config.toml
n_layer = 8
d_model = 256
n_head = 4
n_kv_head = 2
head_dim = 64
d_mlp = 768
vocab_size = 1535
activation = "relu"
norm = "rmsnorm"
norm_place = "pre"
norm_eps = 1e-05
positions = "rope"
rope_base = 10000.0
rope_fraction = 1.0
qk_norm = true
attn_scale = 0.125
bias = "none"
tie_embeddings = false
parallel_block = false
init = "normal"
init_std_qkv = 0.0231
init_std_o = 0.0
init_std_up = 0.0231
init_std_down = 0.0
optimizer = "muon_variant"
lr = 0.0103
lr_mult_o = 1.5
beta1 = 0.9
lr_head = 0.00654
grad_clip = 0.5
warmup_steps = 0
schedule = "wsd"
decay_fraction = 0.836
decay_shape = "linear"
final_lr_fraction = 0.1
batch_tokens = [32768, 65536, 131072]
seq_len = 512
doc_mask = true
train_tokens = 379600000
steps = 6118
dataset = "wikipedia_en"
MLP neurons of a small language model. Each row is named by its layer, matrix (up: input weights) and neuron, and shows model dimensions 0-255. Each number is 128 + 24 x the weight over its row's rms, rounded and kept within 0 to 255. Numbers have three digits each.
After each neuron's rows, "fires on" lists the tokens most often at its 100 highest values on Wikipedia text that the model never trained on. A number after a token or word is its count.

L5.up633:129146173101098170105130104167150158091149134160112163147147104109173090118147176145147118137153148146172132126131131155136156116145111127152102142128129138142090130155112134129118123116080156126133140125150092158127147135090133130094112092090077129117139095068143153119169118105120115136137124154164094180094138119154103163136147130140111108127131108122119090136088107092128176138120165111112112159130134112089117139121123137128146096141157075122110141149107113156191089101142148149153139138145106108134122144110103173077149107116172126146152147157114138095140111154119150170107145114174116111139122124127133147085096111140116084098135162151086152127116158115133175092135103135105110121123140117123152124100130097117120111102125140095112118093124099102136076098087115
fires on: "," 64, " and" 21, "ly" 8

L5.up312:153173101113102122138144087101159152105131161132066110123137112153122128116132153128177050117159142106125113113088179133118187135130096140147163143122131153151152109141111126139105124098097146100143141123142157131112108147135153128100161174107112119121091125110137132134096099124147159118152190112145115109133116096116121131150097154164138107148130143103113133115090091164164111087144116124129155168162169115142122145125140128156125134099156147105101124137168086139164124102106137113107121107066140129146146104111124113154143122140140134077091102148088112140149122120138107126122063132145135157120144090138116101144132158132138096132119139186140119149127173108118136120168110124127069126167133158154146136130139124170136078092148109113093092098150122124121107137131120
fires on: " and" 19, " no" 18, ")" 11, " T" 7, " D" 7, "," 6

L5.up256:187172158135157135153195143170139118133134110119120150133125079137131131142127099127137163121108133145158149094089104176127139133144150141137138148150122171123120121151126140100105122085103076141121117122093114141098150111103116178147206124142102147137121102116083149132176079146127140112117124137128128166117127137120093113150122153135139083113142138163142135149129084136115127140107214119132114129120133123117106134134167158136127106081141154108134151137114130059099130154143184097064149129160159140138154120091131115130126148120130064120097093158124143142144133108128142111131110126115103095139124120126101141120083180116128133137103123093109137094118116127134107104130150146144109075119172100169123125142122099146139132138140108111131112140109108135113111168113127
fires on: "." 56, ".\n\n" 19, ".\"" 5, ")." 5, ")" 5, "," 4

L5.up484:146141122093149147154160123139181147112126150125085122116097137093111117133134125137126135123134115155150121121113093140170128136165146127112118109149135146112087181131116126140124116141093120137112094142111155161135125139097133153139208138117086133212109111122130193098139129135155107125145137141152120129108151072131110094133117124088156081150145157099160141158138131150103121157099197164139097114112114111112119137108145154159126112121125178087154122108134106105146114137156147075117150129118112163117135098092129083176147094125137118132117117126144125115135100125115122150159150105108147167115143140123150140115144180100132142142108138094113150096110145159137126142114114138159158111149119129144149128152151093207131154150131117097134148153118140155083098095170139
fires on: " played" 22, "ed" 11, "." 10, ".\n\n" 7

L5.up469:149209115104133152116163152117111130162117071147152143110125123169109101153065141117083100119107110127126115130102090112095150116137134121098117120109111156137138108122155121116139120101133149153112145088133125135116117115121115111072087116139130110166134158122107138166144112119133152093091104121079096179112157141092099128142143134132129138079118110131126112171130117110141120148107113147127091146157151090109104094146129145104154142044135117152101137148175108131138072122109163106131133122117150075118149114105116140119124125084116129107146135100064140101153142137128108144141124124130106126140136159109139101118150114121122089147102101139125161144131138152089090080127125155121131148124174114171149114078073126162130150163117123119128099128143128134100160116163115
fires on: " " 18, " sh" 15, " of" 10, " l" 8, ":" 5, " It" 5

L5.up723:124132126121113177116113124112144134141161144134168122067102114141159131128173117149096114124151150108125166156144106141160159090149153139110127141160116136140121138144149112129136100075114080115135118130131140147077141165134156169132109116122114138190160142142161156124133132149138167111093124132129098110144162052139101129123076154119143125178158102129156144112150130106175169143155077116098120093122146194164141118145101113159162097121106137152116141109108106164181105167113146107119128149110149149165136176098143125144125153111127119109164107101136149109153136079135118149163156099107138144110139127132111163168163116136159087135133127103075099135130120124148166152129139119120133095115136120123082125124138136143122138154134114137142135137114143120113081110089137
fires on: " was" 13, " sign" 11, " w" 7, " serv" 7, " rece" 7, " as" 6

L5.up174:155126086118115142117098123138098117094091166145097133161143162108129056145153113129116144120106140097099125131121142136162092160123107103107115125116164135145140152139136105164130172129126103111135107109168110121148174146134111138087095135143158170092138104096097111093138135131096157081131142067135122131108092117105193096130106137137144114126080124115107114155090161130131125144097141113175111108147109115052114145080127138078104131134147115140105149091130149138157120117115174101163138126150094117088117114095136159138117116110090136101147101156136139106118116145118108132125103081132139140135117120112134153133162120103157142124103159121128155144123120106124127150140136136106110131061116137127143144172095097137168104083105133133138092109165170160148131102144136
fires on: "," 40, "-" 35, " and" 4

L5.up308:128138133099140132135143131098193099136125118122125143135160182148134165065141132110117142135103145130157170112145103145141144121118128140170175107103135126178117108138137159132131131129100109117091122143140138146162154127111146096118104077168134137137075116095063097118150114186128139135129154138119129141127118087105094141142132159154141124132065089153124143113124142127114129116105101123118138112107123141119130157111164118142111066115057130100116168128143142144167076111085123130092123182121128149142132140148113109112110144132115103090116129111136100140117168152129103119154126164107111132114126150137151148145128142147146138126114124139154111069158107145154106152110058123154161120141117128164162138139154125114154146134156127128127150087102169123090155142179104
fires on: "," 31, " was" 18, "op" 6, " District" 5, "\"" 5, ")," 4

L5.up762:163174092108114131135139167105138122125109138114119084194124191149156141158140179114150158101102137137162087133149135111145128140116079102109121122127103159125134087112134120174136134156051155122110148092165112081142127159170131140087169126140112121144082132099122164096098133129126111155157143140099134096150103112110110135105130134136115130132121133086110089127104157133112154134142111126168119127160104138139156121153155142095148101145171125135128136137173152117157126108140115095116085152107116124132170164146138107133100110125138177106140118113105116166121127114117118124121125133178120141145179101157131147147133118128105135108140135131159098125147110148127133160170128150130152188145134145052158126097162140143153130143135130158118104126119102115098090126149154
fires on: " and" 12, " B" 10, " E" 9, "-" 8, "ne" 7, " T" 7

L5.up92:134135124117168136157105098160113145146111120100095149144143167111136107126122119117120124083130126110173136165121153142143121112105126128122159127135136116146126115179101140143145107108103101154111153112124120137131132168161121128087144135109104121146077147121149150110153129123135157094090180122199175172174138107109133119098172141127115143118128110113101124077080107139133100103055139107151146154140149136126131119115095135163147160130124048134130153133140128119123113079122124142132107158122139130153087117151120088089127165154146126159117102076140116111141093123097149161130087102092116151132202125153156122108139083125107109124141151076108137142080103115121114119110108105141156093166139143116137109142135109122152147092157125133118146150114120156132166130119143
fires on: "en" 24, "ens" 12, "at" 10, "pt" 6, "il" 6, "re" 5

L5.up421:160139090146171148138141127142165110113181124106104111161176148146122123103146142104189115073160129165130115129148139112167155093122138147115141143180148179134118156132106113113119132145112152150122069113153139117135125141135132116123124107124157136105122116165140089114158102178166163175102097116125118149111163108099147134082125124116100148107109150110108147067132129118163138118090142094141110132124114109124108183090113153154180120157124104097119157100104159079164141117121119148107115125156108091102158159118132144141129146127120113114128128114133123094122116175077115139098155108175156132145140097135145131139129150165112147105109131117107166105151139112134144108086176160141139139131163090105125124163107121099127131140110175114100094118155094113148123135137121
fires on: "," 24, " to" 17, ":" 9, " a" 9, " with" 6, " in" 5

L5.up33:126169147177103116170134155160091152154155121113122112140134144113135134179113158084121157141141150107126083172086112147131117143132101134131094136124156172164095102160127149162152150136142122122142159163102104122136131126120134097141104099131160152145132094163124141111124145128120096094124126101131141140139096129137132127139117143143109133129059112105142127131093145124125152131199096074128132149201153107125155134092147110105085118134137117135103140107172159137138120137170137118129132124150110139110127105119138110123121122092146128140096129091137164162097127145116083127136148135127120137139105149167178155149099164105114084139120128150138171123104143152113101122177173074156157170128081108116143130100167104183146126110137105152127101106099118094149104129129123
fires on: " to" 22, "-" 10, " and" 10, "," 7, " at" 7, "ro" 6

L5.up96:149168144074112086105133153090127145159156097121136152175114147126100131113158113155092122160088105146114139130144146126110136104127142109103116170090180134136162107101141151140121146117115159116130072133142137112138138101139087138088120149156094097103094109087156123143150131142107160107174136109136139136099122121073128120147147104142138078130091053132121121120108093144112096158152119086151119146137133108110134111140170125130138120141132146092148155149177139138117095158133131111158135111107137131140099112107129126171149125088102147126117130101146161129088133089144150131149165104103120151122111142098129151151106181149098155114100154087133133088131111114124166137167147116087147111111127138143129133149126132105132145118132124143151103061102147136142123093180079
fires on: "op" 52, "," 6, "ot" 6, " it" 4

L5.up624:148107093105147136156110133131094118138119134123160132155104092132086089150124150107174122126132128093095104126133102126102118130152091141128106104116139113137124106105158149134155167115127181155156099116123113170133153138163141104152132105149126131058106133127140178107098182155097127092110149114092143113152144135143076129146126067099120090176132113129137128083128152142120106144143143161122128140167169183177104143089089109147167106040142125140115165165154140136127106163120129132124149152123096105152152138126140135146155183148126158141114102168109127156128119131158109128147126147135136087109112121130109118107138130129129074090140111112130129139121104136108105121107128131146125143104132172131151155160102068125122113146107124113100141144131177145146138117124143
fires on: " in" 59, "," 23, "On" 6, " On" 4

L5.up381:169121096077140125140146134151102102090105104095136114121121165149110126102139122111147118196110103176128112110116087096156139111099155135142180150146121126117103105106139164131182129114132134097140119117137126143127131132130137111111159144126139168140146123119155186114149118145183128085100092146100130154109129151141150159146150129145096113103113145150136122111114177135087133163100119158125127106150102126122141157136168136115127183120108119118107098133114148101120136102113097111129112119144143112126131140090127127092122121128099159095132056082169125088123172120113133127121132118145129119179129134115162093092111123150186109115114103211148170132135095158137077176152117121093111111144116129169139173120121093115141127110103144117108140133158144130131144127112122
fires on: "h" 20, " of" 18, "ee" 6, " sh" 6, " over" 5

L5.up287:131133152112121161116128165151114141108119106150143130136119110143121068192142134124133135127124142149171099120124110142118114147154104115127115146136157186137092111164142118128095141142149081128160159087099134126133144143134167099089113130097121161150137148071114130140124114107120124114131123137157106170141119068151121110114091125143078172130125108098154105149132118124142148148161126116108105108143110125173114117113107102153134142124142144134174118152134156158154150145134135096140150139108141122114153122108133146147136097093225118125114156171109158080129144114124107185089073147136070142118152108116127079128110109150166071093170099143147121136145164093122106109130096079123126120086143169128162117128121122128114113143139130116142151109107128124132116119135152
fires on: "ly" 19, " with" 15, "fter" 11, " and" 7, "f" 5, " " 4

L5.up439:121139132149130180113126111152153160105154128172134136132129098108063106145147135094101152079126137089153075116143075146118125138081090115160120125136104174140123125142097127137203130122096128143120108122109086123119172119174118134144126140101157146114081121088155146134171147153143117127151124129165151170133165124137136138129112170103176107103153126125147112146133117116200167158141148122134119096126147142103133123164118138135171105097109072103138124149134128127152082132136119108127139138094118163095167109148123142112123102140149130138205141130072121119107129142146168102152152125124120133127136129103127147110098097143105129097102135123103132138116117146129097087127146132090148100094130113106118131156147088116140098103102123126175149103112110131128131123086132
fires on: "," 67, " and" 15

L5.up668:071125131112122119165138147106141110159120129112118146074124127109151111098142142120118122129113126159162077132135133154166123129109146059134170125145117127146130163140114122148146109144138137143125153168121127148123113185154115140129093156139129093092138123106114158068158103111106117157156117159156152200159165101156142153133103145144091117150124140119129156131117095151148118101118136150146131126162187138159128134081148106150107097129163153144144105133102134092128112102151157119185155136178119129125125137142098171113127166105140144121131129141130119117155137127125192119115125123101138146079142107101105096120164176118155122135133176104113147127107154084147105140125129133133128141106137186139171142137136113147128119109096206131132151139139141099169108154120120
fires on: "ou" 19, "he" 11, "re" 9, "j" 7, "2" 5, "il" 4

L5.up685:114133120085121165174129096160097132115158115167127103146140105153121119118128105152183129150108164112125148142140139181112151144130122174115159165115101174131151130104141127071122110092138153121147118108137115109137155116135111124111133133083128089166141126140101097124121099178123108137077121114091157139125136093123135113123106112070126088125130116154123131151136139118147120153149165134144090162099140112112146122167173182112109130109150168136171103164103145111127131119063124120159136144133186125117148137154126146115106122156105162090160113126142144100136104129111130158119143138140154126100146156140126109077129169158132160076149125122143137116143115107103196144096082148124143139167153140113132122165135109131108109134100121125153153079093130110145122176137119
fires on: " the" 22, " a" 11, "re" 7, "y" 7, " Sc" 4

L5.up204:138069148127145115074115136090115151148114144143116141176088124152105119149147094103113085161122118093102133108139140171118130097179147155107153114144126133111125118076112086128175099100108116117121138120145158087137155061136115143153116169171099098096130110108108121152135149140173138068107121077179153111112131143138097123083125109110119117146138114107149114061129122115137150124125114132105118149148133133158088153121171116127138110122134116117127151082087124129175107150110134146091136108113103097170146120153111130112131122130101108117149120101139133145166169133163147125172105116133117089097150151142154144121128116113119133115107173153124128085141186125150127114151104131121133122138162164140134146148142154125140118126171106135097112138121151077151153094140148
fires on: "i" 36, "-" 13, "r" 10, "a" 5, "ra" 4, " m" 4

L5.up122:158167102115168147127124168151146150150141160131161115103103177143097137127115161082151127150141117160135140153119152128175127094092108117154147109105126158113130118147147112123090139116137181162114094104122088099124121105175126107128092096147091103118090149165119163120147106151154140128105140093093130093115133137158077116112108122167095101149145135144164148095148142089140174148160074100162128139117092111151136119139122123137113104115130130103096150127147123091107079100139176127147141138140113127103112129135134128134130157105091106158102061145127139121110125116162148179107114115142103166116085137098124152139146111150139134101145054113112120093172101126156177103106138134110104124142109127126125129155122148104115109153126129121136155113099116093127169129134113
fires on: "," 17, " of" 15, " to" 15, " by" 7, " in" 7

L5.up384:139127167070087148089123129096118120145098084141079119132098115145118103130131148128124157144099127138103177091092147141161166070123177126156158132139136128090085107145143115155085137130102131131152125126168147110130149116170124173130129143157141092132126149095127101085136127116149165145137123096122121113126139119141183123092161110148154099133126107133137148156137118081155126146107129124085105129130100151124110103096185129121162122146141129163165131147106126154167084135134125148138109097104091110131145147110148110101150177120125081116138151111124135128109171137121137085111076107107137091159153129154130107148142134100145120077169149106120196136149119133117106096119102116097142110112122122141163114152111128095191094126123128134141141111158127140143112122114126
fires on: " and" 42, "ai" 9, " to" 7, "a" 6, "-" 6